python train.py --head_dim=64 --rope_base=10000.0 --bias="none" --lr=0.00119 --schedule="wsd" --decay_fraction=0.655 --decay_shape="linear" --doc_mask=true --steps=8149
MLP neurons of a small language model. Each row is named by its layer, matrix (gate and up: input weights; down: output weights) and neuron, and shows model dimensions 0-127. Each number is 500 + 25 x the weight over its row's rms, rounded and kept within 0 to 999. Numbers have three digits each. A neuron's up and down rows have the sign that makes its largest values positive.
Before each neuron's rows, "fires before" lists the tokens most often just after its 100 highest values on Wikipedia text that the model never trained on.

fires before: ":", "\n", " (", " |", "-", ";"
L9.gate438:505439478494535487561461498503477484520493514482511450505531513509488489504543452467465471502493501524503522541531553468530489538495527538510497500511507506499465518532488478502478486553497510529510512538520495490527466505543493517489479516518524504487456527515556477498507526531521500518543529484493491509545475493456488504427450480517464533490468449496483477507440497470524517497505
L9.up438:466511484549552452476530538520503500550511472476503449491489516494488543476579516496512468468498524507547484534535535502504478498495490524498486489512463472510497500534523474513501481523534512514468525502507506476474505491489451499506530469523494537528503486532504492480497495536493486482505446521522495511481508506516494535524426477467500520490470478476498474531504479489517535513522
L9.down438:486508547490499480508496538514502539531496474554487547483510482457502494499504524531500481536480523477506460461516515495478496452472459518535468468477522475511526534482491491468512466525500477515507482480467475535515507522467506524480482492506520511468511482527477504528502503504490514526523512495501495498467507505513480550492504503504507519494510559487512532488468547509524474486462

fires before: " ", " |", " ("
L9.gate31:499504447523469546498520521486513488487502482522525485479528475478523519467470499531527482507491497529539457509494507469525486508484494515525503524512509485540450465546474509512532526547450499533458547485524510525506507501527502532493514488475524534511493499498477464497535536479464500496517478526489480466457474541490481532490510496551527502527499499507486529484530447474473495449501
L9.up31:469479480498496484504524504511545463469481470518527502507483452505533535543522526486493497458476514530537497517500474470526455504514498500471529535571504500519489515509502512506465520501519520516481495494509495515493500520550490477482467484483482511536502486498519522453511493462472487501490500533552473550524487526480486501417460492492487482529514498521502514544524476558508491514519
L9.down31:527527512509533555488530456528544516481542492519469528508445510462561488494519526538503460529549516473461515497499479524414511568492504492498483504493507475498502555487528531522526504500501470541505516516507477496496455537499509485482559514533528465477504488508508492491525485461508498504509482489560516512523490478499513477516549473487485502511468520486494484468457498505466506509493

fires before: "s", "ing", "ed", " of", "ants"
L8.gate417:516558536476453514530521465511508463486479497489513492505484491515517476470527529493517520478537505509471495458479503504484557526531482491502488521517493491503544489510488452514488500513486480532507461554500515513497473502515521499476498498490497542502516521536475507485446522497469502508509519532520518491515485519479494488457525503478490476517482528473477499488464497488408527522512
L8.up417:472524508446471490565495469553540498480535516500533546515492534529444525486514476537519543500498451545479488481486491521454499512459484515492511514511509529510540510497505490515508554476517527465518474496516510489514521531492540503478501519519443508466551495498501476505483452492523460519467542521536481503527519504467528466494524529526535506523486496467521497495517522485481427505509
L8.down417:496507509507491492459524504456491506505502531492522478518511536491494561509503510529536482504502478486540480488482505531434502503504457492494504536532472466516514433493518458506490502529525469454478541537467512452516578502501519511481527484489488515508506488484547494467499455512456493508507492539513489509501499461479493490510471551501455495513528492478485486508499480520471494467513

fires before: "\n"
L4.gate147:503508512535514523476488514493513505531441505515522491526452513484502501487522500459495484495518537486517489480495465506529504507474516503488477518538487470549460463527528530487494506522522461473474518507511488468463436549527479510478505503463471459482477492484528473474510493504503497462520511486521502513494513512484441444483435494491532489495495494507546517492507503516494505523494
L4.up147:489511487507492527493529468548530480539496475465513479505466547516500546509513502481473499499529475537526492521531536474498472517508520545483495497527505508467528510508462496443498534459530480520560486464516483530494515498508461528479502502482509563511477532508518500472506499548479488463447480493490498479509530498525519521495484500511501534496488485517458506509494479508549525501487
L4.down147:490493516474479529484544513509510487586485515509481489496491494511515491499490475508502520523426489499537531535516505474537516522501485529512490540548525521480504547471455504456431521480475483541517517475552465503498572499559521501482505495516516480486490486502476476496498474466485501500437492497490463475494504534531506503481494483481490509507520483489519476505458469492489505492511

fires before: "\n"
L8.gate272:516506520505494524501489478554507491551454522484501513526512520530489546439499491500506494473498482486559506533497539506530553551482518491524499530514554492520447502509470493510487501505509489510492470476570461522490460480541507473454474538488498520509513492494503525523507547493508482514491482486497459457546499522517506451500523483503522508470548499529514522494502473455512494479487
L8.up272:454473507535509524448515527500518488533491468511512517514464503506463534491532530485535494457496516477548514507470504480500480508477488513503494486517517519525496554451455482531526458449528475526526504515492468499469504540538481521515466501474501539455453507463485475531473488497495512499497467533522492479494529520508496479496461510495479501509528523515528493459508441522522504475528
L8.down272:439517501526533512478521503474494496534452445548548531523485533524522541498546539517478492531452483529492478472539487527477505478529507512528486544522513465518494468475473469505530484491480475558538517450507488498494535521534501536475494472506489502468503487461464451511503484507561516446492497493489502485524531522504491501492491473476514502490487482463495488511507486519500527489524

fires before: " |", "0", " is", " in"
L9.gate17:474559527477502509540493514495533476488488494507509519459493501478519507520485455524494592454522476531479500487524553508513478505534494467508482438521512531505490498483478457445506494526529496491493484485487532535529462486471508500479498530486498487500557503497520556517505516529509492493497501497489487509497513545554492515460509538529519479518470513509522505497523492505532455478521
L9.up17:483496525487510523524502456535535501521512487531484476451507490500499503498491461486476462501505521490532520470540490492484496518507537469482500512498472521494507550488567450496508495543488535498512548474548540512508519499530476489485521534521445517493554507504533465468529484451472486509545536491504445533504487492496514526482519454507517515506516479463519517492544514521526456509507
L9.down17:474484505473506487490532492496507484498493528509480461499530497529486495533535480495444521509504523499498467497538556492594466500497530513499497500505478492497474547507512513504490481515520509528500515499477516471520543486519511523504509513506518485503528473530541549481506513502523499499499530458485478499491439496479505449540512484453520498507540511496469431521500523481477455518533

fires before: "\n"
L4.gate170:468499535522487558497487501507505524494471538495541536520487485510487520492506518474456512496523490489515452500507485476473488521511493500463474466484509440500461487537470489452536494497522481528524448512450484498538494490486427497481484521472528503511524541493497515512502502550470534494446535473473488452480514541521496489523506548476489499505521498538525526529439493530482490503493
L4.up170:498501522469510488527461502499469481524484486503508511493500543509462477487501491455490498502504461528537512516476528461530479528479522494512547491497507523489527558531474534470513454495510505515486501526502463505460481474545482502488492529506464517497496510446528468484494490506501537472498497513523497513550495467489482517511501499535505500508469453512543458484506498470508547454479
L4.down170:499542495483463516488536508525478508520457495526530507510464498499525512470488515500517471469515475523497522453532462527523468527482506528513474520501498539484507496496486509504452485508489515479531479501504486474513429548512518483451505465508509535471512546494514539518509485524512485495476558488459494527529544509486471524425480462471477495517524515502483491515517528458511461479497

fires before: " (", ")", "}"
L9.gate488:503484496481540451471474494534492515537475529535485496512501484507518496484547520449515490495484472490518484494527499456536474512486493517510490500562503483501461500512504512496526508523482454522442521521493474499497440533554517494526478492510529496507501476503527460539461516481459498494509476517552462462511483474519506493446487488508508565526490482480510499530505523502512531506522
L9.up488:530479542475540439516494493541504483509512479513520505482512503502506497498521511499533457504476508477498492494524530490462493542448474548514536480493505507521448522499483484511567483495513484469481548551508530472476475509556499531533493477522507504497498498470554499458495474505484524491491504499484490512507470513470538471504461484515484470501463497483528514497547468490515494508495
L9.down488:482511501496525564502487460464507497495475545510463503504486479520462521492541471518504526469498479508540452476563498471479506507483501540464545506476498537506449514473529578494529496479573491488489503512510521508486521507498466507532493516499476484495517463459480496474467465449496568496481467504473477507498516531514479538489508489462505534470498527483502450469521494464523527494508

fires before: "0", " of", ",", " in", "9"
L9.gate406:532529488516522487508500483504490512485494545523497487516514504431540518530492472437528520504494506519523492491501507505511491462496503534504542493465522494537494492538443448523472431532501504549519482471509455473464498546503501480475471537511520526471471511511493474507469499526517483504474521496480493499511458577504498487511538547485518508500507506514509463501528458506510480522502
L9.up406:463513525477506511493495494551447481494516492486473500483486493517486529508436499504517519514476537540507483495484458523472520485511494507542503502504537524515512476513470454530531501536490502525487454508502476501465512507514503506486543480507453502513529485524468471438481537478505535508555512500504499477512516532510454513500502494522524488491486499533476512490520490479547504526469
L9.down406:516526488501447545499511495444493485474530528512530524452520496493492489514523507513495473464509499469507511496459552475539498498482541508455490498553475440483528496489533489499514502473525527494526489542446517524503488496486467520481483507489536520512462515503534492496517505520481507501500513509480454510494508504490506484496475499489499475518501486463532517493459509505460459480507

fires before: "s"
L5.gate230:523483510545520521493493475476514534515493472485469509487524528500493512538464478479515559505500523484491465547505511527498522497526504536478543457486529471532515507472531517499516477469537522463517485482428481516518500462525548483482520504494530455495515452548482535491534506515507467569514508478464505483498444538508487528468477502522475478519513518523464546472480479498479504500516
L5.up230:531470514516488531523478476512499501482471484498475471518466469526519502518537511499500509510483523559500498521508464504471446511495504515522490495534481534504458457490460514497499484503496536500533510499481440554449488504506500502485501488541470548500469477507452468504509490489497427557503524473497538524449543529512496473542504459513493510468454487513474492499498513491495495464528
L5.down230:508489474500477522493559518503519495513498508504501496478490500451536533511565503461457519480514512470468499489517535527527487462513581525485483517522499500494498477526478517516501501519542479513523548479521465492511522471484511469476531475521482503488479523538514505528500526508541504480483516510501534485502531515549554496503519446502522504505518498535503476481555522492464481474512

fires before: ")", " (", " |", " ", " /"
L5.gate183:521499513477526490510513506497526547522471466572489467532506476509512530513524502468515505481512513488481481473517527456481531544482541529504479532499487483487501495488506498513529500540530505506435512471480488478494459468540508495496515461506528481477495454503518489478496515499455493511566503538485493465519489521494467529496511515493472498493509491454472512535532485497491507480497
L5.up183:487466526457516491465506488491480481511509531542490481507440481540504496495541507533463432476507487499526503510483527454503435497497468535491481545488474454534470493513524528488485528516496521509479506488448518481498481462513486517517481440508505495462514475512509475517509500485504477486485476502488533470466463493484489507486499485520464491519538497503471494529553542494513538485541
L5.down183:517474487464492480538495486470498438486490546514517499461452478528480457495534454525487548470503507554482494495550509497475478506492522481528502514527503486547475468490484566542494515523507492517496488482497503496476546486514479475507522450539536514482501500478506488472506495493489495524487442534528480485493513529521495573517482510517509510496491520462485501544478485498480537517485

fires before: "\n", " of", ",", " ("
L9.gate85:515522499508493521504500568541522521510492498443486461526544536515524488506511538493484527452516488451526492491478509499539505492479482487485532488529522474551509498478515485476500530467476524506504436482491479483489485496468514528528500505528474520511569540466516501508549545507504510523524466493501480511555474521509557472531549487519505492497500488491509483496549498565503478471506
L9.up85:491513492485484522538530477499534510506521493488512550515524485482501482503488478486534522446500488513490484483493528477525499491513465520490547514479484514507542481438462520523515475510499474489494497452530474486494518514498555484525518486490469505499551500498476520528508485497489514504468517514495478467535482501478508476453530475483516476529538512487437515518497471523517428525462
L9.down85:491540504513490471447519475485484464467452526508494488487516497502512523496547505507477452513499501540512475514547506492462469480520544537503552514508472501575505481518514498506491470509482498477516486465536489520467507527518525518485486484518507493482468487509469458482509490468451518511523475512457498485520476470471517521509532519473517515484473478497506510488543547511518491481482

fires before: "\n"
L4.gate157:485504479495495528477447491507511467517492535491572484535447477517483481513538515464468492447492524521491462515502507463503487528506527467478449493506430470496492510537469532470486503498509470507500540494502475508528494500515432457512496515532544513486493502471506519492488478477502455497499491493515478476500536513499495440501492493483483491492488488545498525483514472507466512485477
L4.up157:496503500546545493476518523469508477520468520422512507518510513490531505432524510501493524522502465486490474537509496507496521535504508501491460505521518492517536493488518470461504497511515453482535490472499496548514469505545518495545497528500474533468492513490471449452501509487488431461473510479516494512522496483498530510482538488494516503552487509496496482483487465491495513499469
L4.down157:488494507465507507449496509545488485542499502497517484491446504570513522447472476494510490481454509518516499516551499463478460518529516507519499529531511503498538508429494526487497491503461502514483525508514468511472600467537505496523511475492483467531519483488487507513538491510530490495495514512517474455517489524483514499475478498503482468511499522487497510501465520453518481502502

fires before: "-", "\n"
L8.gate89:524530504485489504506491522550528456522496525510498515531510540500512510537492517478463512456496505504511535499504524509513475497499531508505513513511513510514526486520520481453514468479543482511539515483496477519509473480521502519531466496518487522487487504479535464500499533483524476521524482482493467418491501503496453491465514461506469548509492513486498530493504466488509546512516
L8.up89:496539475522487505461459446499494464522507472481500467509448495443471520522502507506472481526479524495474532552492495475510492507499521539485503480511495509481500519479550471461489484542498511493502529517491509513495488521519488537505510529536488477481513482495481505511557549510505471479477501516519522530511505449466507519537473501524469483489469490485525462486506484458519520505557
L8.down89:488476490499510527515541487489544503502472475477493507471467512477504525473505466497492441520502492516535509466491479524492470527516528495497488475466548488501515487475486493491500537521456525492523501532504483504529563502552488466493512500478475488475517482500500495520496492477480513526498537526523476480536483522538523542470479553495495467497513531503546525495509453530470463460482

fires before: ":", "\n", " by", "s"
L8.gate77:475487486502533498507464472507509480497449486523484519467491494523550499485530533490480546509526504467509509464483513472497564523495527513519510478455474506463469507504490476499515443516507515493490497487487523491501488492536499506495511494510518473522503470521502480491482480538487518516520477459520472518529453490529497493468484501461453454487464506502489523543514510509504536515498
L8.up77:520476522476453531499526496494474514515512495480522516484463520468493495470469540476500517486490478480519552487489488460496477495521540533491500513556475490527495472523469490546536497468496541560483475470491535516533488496521474502457457542525529476534484523525513494494465491484478512493499494489469518476509503519522511508448472448525460505483475491478495469546474479495528466514499
L8.down77:504493513553489537516475517483538490477520501474489523490494462505538503438518509474473502474512506521493503488512520521560480501495490542484495526529532508490510474481515524509488506526475481505495469531499504527540464497529533494512442523517526514474508502524510510483497483507528451461480531507480488518523457480521489545476497473468567466516484483454525530492512561515499515437517

fires before: ",", "ing", ")", " of", "ed", " to"
L9.gate433:486496462481474529465510530504504499539541486515511497498504509517525539499494475476521497497519516504472518498542508504515506509508499518489476507548497536498480466471481453506503496495461532487481497499510493483471465476534562532499503492512539521515517511503511512464490525467461541495511563525495503559505462548449491478492479499492516518457451482505462484542507521482509512480485
L9.up433:515484506536534512462484506466515521524475503458512490498548522546529492474529480571455509463473511547524483491495527519502502494489525550489477484492511480513520514487494478521506497478501501499498503516519534512477482476486512462481452505504502508543516532455494492487487483479481477497503490524480480492495519543488454524548528486498481464473528543506510510460447520527476491502478
L9.down433:497520472439503499541520479498461477496500523469468507495533522514542508482506508483530496503521492528510477512472475531472464509534503484544474477441499489527482473517487449530522474506534508475500534478500524513451499517480506520522470490502499489482497477507467497506489462520521495507508485533481537481542556503473516497490500524460521489464500496503513503483489494494511451463509

fires before: "\n"
L3.gate205:478532488505512526485519506535529508496490554499488502504513480551510462492528459516516483462479527452501514527494515509529497502542500481518495510533471507506480506518525532508535486507470490533474504473484523534530467470500534549502439495468488499502477548493436533474497489521496503490495514534509545492540477535464501446518503489501504517482491515506543498470532546519531424505499
L3.up205:473480518527483491483528512523488515537493495489495495520489522526503482466497468482474469456474480504456489508501488499467496541461489532475514498522502445517531495501494548479560485471541530549500494510546485461486526472507512485456527514419459474504482530534502527531472475469534536516501493462511505519532500499477484488506529506507446504507506539498531480477499507513480496496445
L3.down205:454539480545478508517494499520506441528515536490525479475465492482473486504498478549493486501495483511496494540448482500451466497500506466516508520484501501512490504460559483480514536495492510513454520460537487482466539477468449442496548489487499503518470488509518491505476427477461444510464500522492497544534518477517511486497523487500494528507491513452505506517498466487499513465472

fires before: "\n"
L4.gate252:519496485523555507493454504504514500478466545510533475510469508482529453491517469496512532477479521524517484544455511470561541502516492468510522533529548527540468461529458479508493515506492487499514509479529487500505451526490534512550463511473528511490497485522540508520488498545485526490487533543506494498508492539521439477458445568534518534488507470507499544534493498514482504491478
L4.up252:491553519503502505474474478479479497491518497488533519471444508510520512514522462471427517492513514487513466518491504523518488548514492503461555560486507483510468502487504462512462503515523489513496541482561505480499486495516516529488498449496490521492477468450469536509483494549507459469462516524473516497508510510470514501471485490521526490513445499554498496515459505479512515498495
L4.down252:486497472457514457491520533484525493486462539513550496470482507496481532504522495459508566481501494458491526515447485496465492548545515501490517482535521491518501561496479492463513481501534484497505522481446479531487573506504510541457518485485478531466496510459467528487464493509500544490514531474494490497537536507505543493511511471519487475497514505491518469493522507453495517504529

fires before: ":", "s", " |", " (", "(", "0"
L8.gate175:491544495453501537467491534447527494505500522470484497444506558501520535482481509479476545523511508498527475488503484493549463524533523481514483487490473500500498479522496477489489428495492537529517516488469490489493454483444455512517501479499447516477545459532499495539470516507495525477488508459509476480507515507493513495462469457528512526500500494501493508545524503510483518495513
L8.up175:493542465478533479475542547485492520504475476522516476517482521507512515522477548529524510524521503497504507524487495465512541501522544535517520520502503516489537513503446484481519502487478508502469525500519472483528504548447517550465465480513487504476512519505509457477468495500494530483535517488474500514551456479493477508458476503539527464519512507466539510505539504480501493505489
L8.down175:487510517533495490491524463500523469481493470468525532528493516507540486450506509483476487480505508506484497508504528508456508500508499532553491511505511519526515506474497508494519472506496477463494506498510500466483554491523487512494517509491486510490537451502511534478500461496548519551522517495445521497505479456518522462497498441486487487491489541515528490487494496519458501583506

fires before: " "
L9.gate114:513514453548494534516500490480482546527468508530493495503471472484468539478514525479504502488484506514494489521488518515547494511484496493547463483518503469474502500497500466514492494458449454551461490500513456519495461483537523426553518514523502500475505504485480457474518548483455494479489509525483548472506489495502475527489511548501529533508499477505507479480524488487504506447518
L9.up114:486528488475510536469476499486528465481512508512471504433528506481512448521516486502479497483510531488458482536514486504529490477520497533471530505497521499507519472489498484544495468553483452487488529512512499529517494518530499439503501511490508487506473493525504463469525488501488504504521508524508531492509457486484482480502517467509460512546505441514517513496473534481477469456493
L9.down114:522492553511484512501488542540509513493534505526520506527494498485501517483440496515534506516507486457437522505509479504458493500501511501525472520544500496459472502495547530546502546470543503500490484514482464489531588503525487486502534496508525500518480499532529525529551483454526501535498493514530516482502484479527478479457519528526457529476475495504500483523477484484521517516495

fires before: " ", " and"
L8.gate406:538499478492476489510506491497524513481484541472498446492530497482509495499501498488489487498467500491492515525526560469537502487494518509473521502523498492462523498491515476474511501536490467527471531521503483541513481562537513491500501464498518515488513454486559549479488503499444505465470507525503483458466479516509490489480502537529469535563492497515502507479505515482521483481506
L8.up406:494537490498540525512515508538505516504504472514489546480481480476463481488489483507491508513513524511475524503505472516442511476509495508503472498479519526490553535518500513491467519527481526481494540456485485518535560465474491542544560507516491462522488502476500445490464481544514516504498498473502527485513502437523495521525499496494491481525477474459536540518501526456512522464511
L8.down406:530508496496481469499448502503493477506475484493540544490523499459484550509476484531472504533465478496547455486491570493592526457493520499523501523506467495505485501510498477501497481530476498488499526519501506515506507476512466474481464481489490501509523534580475480489535496502504499489500506455468524516500500510484473484503515521517514521507473504510549437529509486527477519494486

fires before: " |", ")", "–", " (", ":", "s"
L8.gate131:538514496503505519530484490496535455509505502530488516472513500492520498481558513469489506461467530517488498510513496481503476529500489527505497481507466525493492511481498523502502504461505537512531480455537490493482469478554509531489487470517555481507487479507522544476455478520525479516465520540495485438489528542510431505479538491484509512520481504447497533545462466517485498477458
L8.up131:516510509453515493480509495501479551502503467484531535531489456523517456501516494507524518512510496507454490494526514475525463501471482493470499518499464506535526489446470521503501489496486493545498533488509522475495508502494460490483537475489478462529528506487499570483495502520473518529547512488446484552535549518509560528469525528480481494501472495487476542498524483531497534511526
L8.down131:499499497471517508494516522544490500458492480428516503475497527532496511492513512540492498449486485551496492463464499530530498471476525483576489480484551457521490523473516499490484504481467474530475502536520490476524448488527500484498523527525488458469499520528472477475475525516529497507486483457524438534493505524505534505482450510522520485495485500521520473495522518502506535536530

fires before: "s", " –", " Vegas"
L3.gate186:490485490471488493499505441500513505524459503501515529472448517440479529498524505519494482462489496457531491473524484513490499529506511474517461507526496498493501446530461457532513464484531509509491436526492516486519491533485506510557531500540510481493485483533469550509476492475542478522511509474487461511539474537489497491444528512484464471498495491496470495502469464498481509512484
L3.up186:525472501462561482499503477504475487504489468508507481494529545520451478507454479483520500491534482507504491545485489536500435467489510489520490488501476491485504486491494478419492474474500515528488466531467475482476513448522510496514532481433530465536520493517478544508520510500493460506486476519477499496470475524512499523501493552499492475526485465492469523515535517565457491515469
L3.down186:543461509487499528492552504490493495529477472536508578542494493505499473523498485496525455497489517482512507510513501513507519518503551486485474523496474493482512514435518461510506495511477498496450496530519492533509532475527496470504484488483536492565452475498510503511474471501432488534453464508490499519490522540512489500477502455515493472511512498520508481524481483533497527552539

fires before: "\n"
L8.gate192:465537521490501522462460497498497478528483523462534512478495503499482494450517495498491514491481485492511527523509504497524509502468565512489518453510516462506515504495515503480509497501517486487484503485495505498547444504554461490509481442450548474514514485507542509501503482494489491507529508497490488463537476520493483514482542508537512511511503466514518491506491509478494502481481
L8.up192:495540530514492539507484514501479504541455479468522541558431490488497513494486520510514490498504501498532498490505474510487504513536512473538483486521506521502495506476471496502487444538465492524506470505495463522505480507526466537502474493484526518473544498480548531494493502532517498505496530471511461501548525481492494482506498488494507500565551483517518493414480509453529516505455
L8.down192:502570495511509491485462495507517488546458442506501460523438551513495508493489498510476464518449477487523464528503489493439509527489551496513462477519524487479494520488473501508484522464538490511526492473520478482523518470521468479522512502520486492474521467465471499486451501503527502487481486516484483521534513501463504499508522444485474501526494503524491480506518512475508520517514

fires before: " ", ")", " (", " |", "^{"
L9.gate42:529534479461495495500520480512456516494505479558512511524511480495556498508534465480443532474492452515524500466513543477513483522486465486501486483504495536505507512477466457492486510524493480489496534474504491501527508500540500533496480522535491460486509494492515524531490526518489506463464501460536427492459490513507504465470458499503501507490485481456498472518492496528511486506513
L9.up42:488520497512498487477512555525481491492511495549489497534493470468486512499519450503473485479482535468499532517450525495535498519477515541505442537536467483543455448519482496511519500509506479481528502508532528491470492474523471499442542486509503479518479527537497456557492480494487499472465511472467492492499491517463519497523470480534544507498505506471546479513475535464486523478495
L9.down42:493500539526513533506491533483508479429526508489483458502502524496493522514513464531512502476528521483501531485482526528505479513534527490471528535503493495517503528532495508500483478534484511515474473471502497535490488546477465471515489527455511491499509474494482521526488455493471497528547498477535466534545487513540489510508541467497453483510495518510504528512484491492514529480497

fires before: ",", "5", "0", "8", "4", "3"
L8.gate446:492480492540507527503504496542491478546480475544435489512462475528464523497506493512525496499481501504490477494458512501511467492537483519482466511499448492546476478542453539499477477510521482508474530498492436525468501518535529520471492512495523505519546514554453535523464515540489499511491508466517485479492478507513536462530495518532545532466487487498470520520483466563449460504481
L8.up446:482506493488458507502466440506540533500507487506526489517491517509489526479514518488482464495484546510509520500506476458537509519505525511486522497491517528518509455510530486501500501527476523487482522479510478503468473495506450486533449507496486492499478501496505485543524534522470462482475480526480518526506510469472483456475497472509467507518590504529510497465491472510465502476495
L8.down446:511538488475489507478483470510519529524466529497467491504498494530485515476463536481495520482515484553486495526472507465481528516496475502484503507497529513520495478475521530491478486468505518478507518521524505522456437526493557482471477553511508485457468517464499493482454518494542501539498503492519510515492471546499480469517492507473481534481514499450500488503505480481505478491476

fires before: "\n"
L5.gate269:573499486495541481468484465521519483519491521474501511514526484495546488467514487490494507468528500502490499527537545543492531527472520494487431486517484509494521513517493483467503488484431485521495520479489488507531496505520533503476456478486519501476479501493548477466522490514497535479510498505499479483521536513531487525473522513495502509551474475548520495482498497487529561511514
L5.up269:489513520506576506460476489479506473508462495504496478515473487501492543516496518498517486550491508493498490531493481500513497492510467470503503468519498519503494520478492518498498504502539527469529495521501486484489516494504458506493519511479535497516557457428504480535540497478503499469510486476529433482504511490462441478493510474505530473541490492472527518477524488509529534497532
L5.down269:514486513447494516451517519503491493523456469512516487497474481538488496501525482482509470479466504486549470504509474465501513506474474528539519462509479515493438489525490464496504523522552497493508490484482468500489567558501434480506523516483527519527560474499493489482461457543580476495454524497513489470519492515508508501480507510508513493504541493514523552497497493498544529493517

fires before: " as", " to", " for", "ing", " the", " by"
L3.gate407:528488458447513497471479513517489483499477474502521467498518517514496494468544486484519492524502491537468509489491504495519472520518520485536464485539496484467456486478483453494479489473521491488496473445502495489540487478479539509508506507535546473477530535488522520465479489481472502496514534517475483478512493495460483490461539504518476498491491528528491519506535475496517515463491
L3.up407:538497493468481523491485483547492469502502437452521481490491482480565471500534507453483481498510514510521496476519466476476503517563467509486512511545496523497503492495516492551493478557520497479502500541493488493514499502506468521464495496511537526569506509512494473496493480451554507501489499518494521501485506499516461504526542494495545517452495527500575513485544520503508473510520
L3.down407:513507512468451475497466478509490506508571539534568500500474517544488469517516487486533512525511533520499458483472468457505519486500517492472488489505467506486461470501470502497495505488532498507524544483505497521518569474515501489531509500478458517513486502483480506513435553499447532512486488492491466523469511480498479519493505528566475532482520520483460479503480472480486500492474

fires before: "s", "t"
L5.gate306:528435530502541512498463506505537544496529480502498489478529492496525485504501503472497503460498514527470527457498515497523498497508527498505507486513480487503540505527487500529468463489518492448485535525464535507496466531474511516527479553488545464499507509493507472514512493498482479486502525437482506495485491520491529476518486509510547523543461475504540490525511486501477482469511
L5.up306:472520479528480503471468480471495498533486523473522524473501526521503496529547510464528532493508513537479506505478486525523473518518490469479507470483539477487484520515515489471479481482507566479478537506505484515483503498508452517473533496533493501480475518489488541520509478530512489521522511498481487466524503483494506522484539498490502469484481458523506522501515536513520528487499
L5.down306:479507470557510526498511469519489513482496474484474504495506475502521511529522497515514485471550516522532486446513512499500490481495558465520415501509466477512469516475508471497489491487490500494498474484499494531479491439524512512461514475523542487487536505525503541565512501509526524513455475523477506460508532510545545491503499450518505472503484529525498516547511477515477535507534

fires before: " |", ":"
L5.gate9:511525463499499474496493524500502547535506518475495466441494512483476487485526479477491534480540476461524494524501510453549539523524507540501477518498506502563487490552507479544495469526500506537488491461515456498522434473530496501501491485512492472522512517510541478509435490516527477523538518485496504478489484509489507530472484442490508531475491518501512480523487497538481500501555
L5.up9:506507503532515469484466484475497551554488509527533549513489466490534507453505441456507479483502484470514522528521503507490535479516526511486482485506527472485494420443550485481506479524469490494511512501462563478517495506513487493483471471497570537505487490551481480481510512492523494455551492556494505486470481516528504495511501479497536511487505484494488521489510512507467532512517
L5.down9:490467457511519512489500519487485511538497515503470485467471467461504510478460452489503490544501542526502528487474530509542524500531497488506484499494515446533534475490496518500463486517482485500501523503455514518503432468519450491490487498510494437503492510489475498515505473480494462432507499490483500478439546481483477559509514520485511535521472548477480506510534516502489496474544

fires before: " |", " ", "==", " of", "ing"
L8.gate99:487532482505522510521557521481478488505483481470470487511445469442518441471456528496517489553546467483491506513495503503508504540508484483484429506531553491510505468482496483542508511483501481534503504513493496484517483517507494526490507506534520486530505518473528478477518486511498495505443522492492466519475497529448472489498495509535535479544495488450537518498498489508514480486528
L8.up99:475495485444487488474490486482450529576515529499516495501564501535502489489501450528491487503452522539486479575479496494501479504511498530476441498519505519503441506502493499539506508488489490505505508497502493511514486471536469470498493451492532490479478496473463446505515488468503526479518504491498505481490499476475495515479509508512557532455496522480522501490500521500518524531476
L8.down99:482487490519554551484497483480431507457486488517503502468481478519510498503465495457487476519511504510462484462507535507544492483510513508473513496524493506555505471505446451490472478529506476521520535492534501495499522504476464497518503497537496475545521463495507493466505501473487479511494457526478464498495537502524497482476512474522491476490480519498507520487487501484490513509515

fires before: "-", "1", "|", "3", "2", "4"
L8.gate297:436511499515499496480466530509542460520503491500509510521464479495466584495544501521473492501500494493478525492519490480496559476541526523463442475481505523495519502505548491484530534515485474504477497496461443512509515509550498532456530482476472481516495495448490524479487525493495490459485483487535466486479487516474510483501475475555491524501466496497471511502526455508466506472500
L8.up297:503505486525506513490419486514485475482525494493556510496523490499529526528500524506463490494488485510486444535458510485521501505514486531539490496534529512495486493447506550482477488481467510478510481493502475509523486482479439513488473470502552479517495512466473525496528475527547534478528524483465497460518511503480463490474516501467504476468453483535497558456449473478518514504499
L8.down297:500504466491486484475526486524502461542489515491495489525497447515483526482485492484479463505501457455494479533453515487523486493483547503493492471463506460496516500489507510491532501523514502445517502493510458534504425498513470518487481543465525519493465542533520480487472494479431502493500496505493503488509472504508517518491550502498519522503552504502495530516487452452462481493475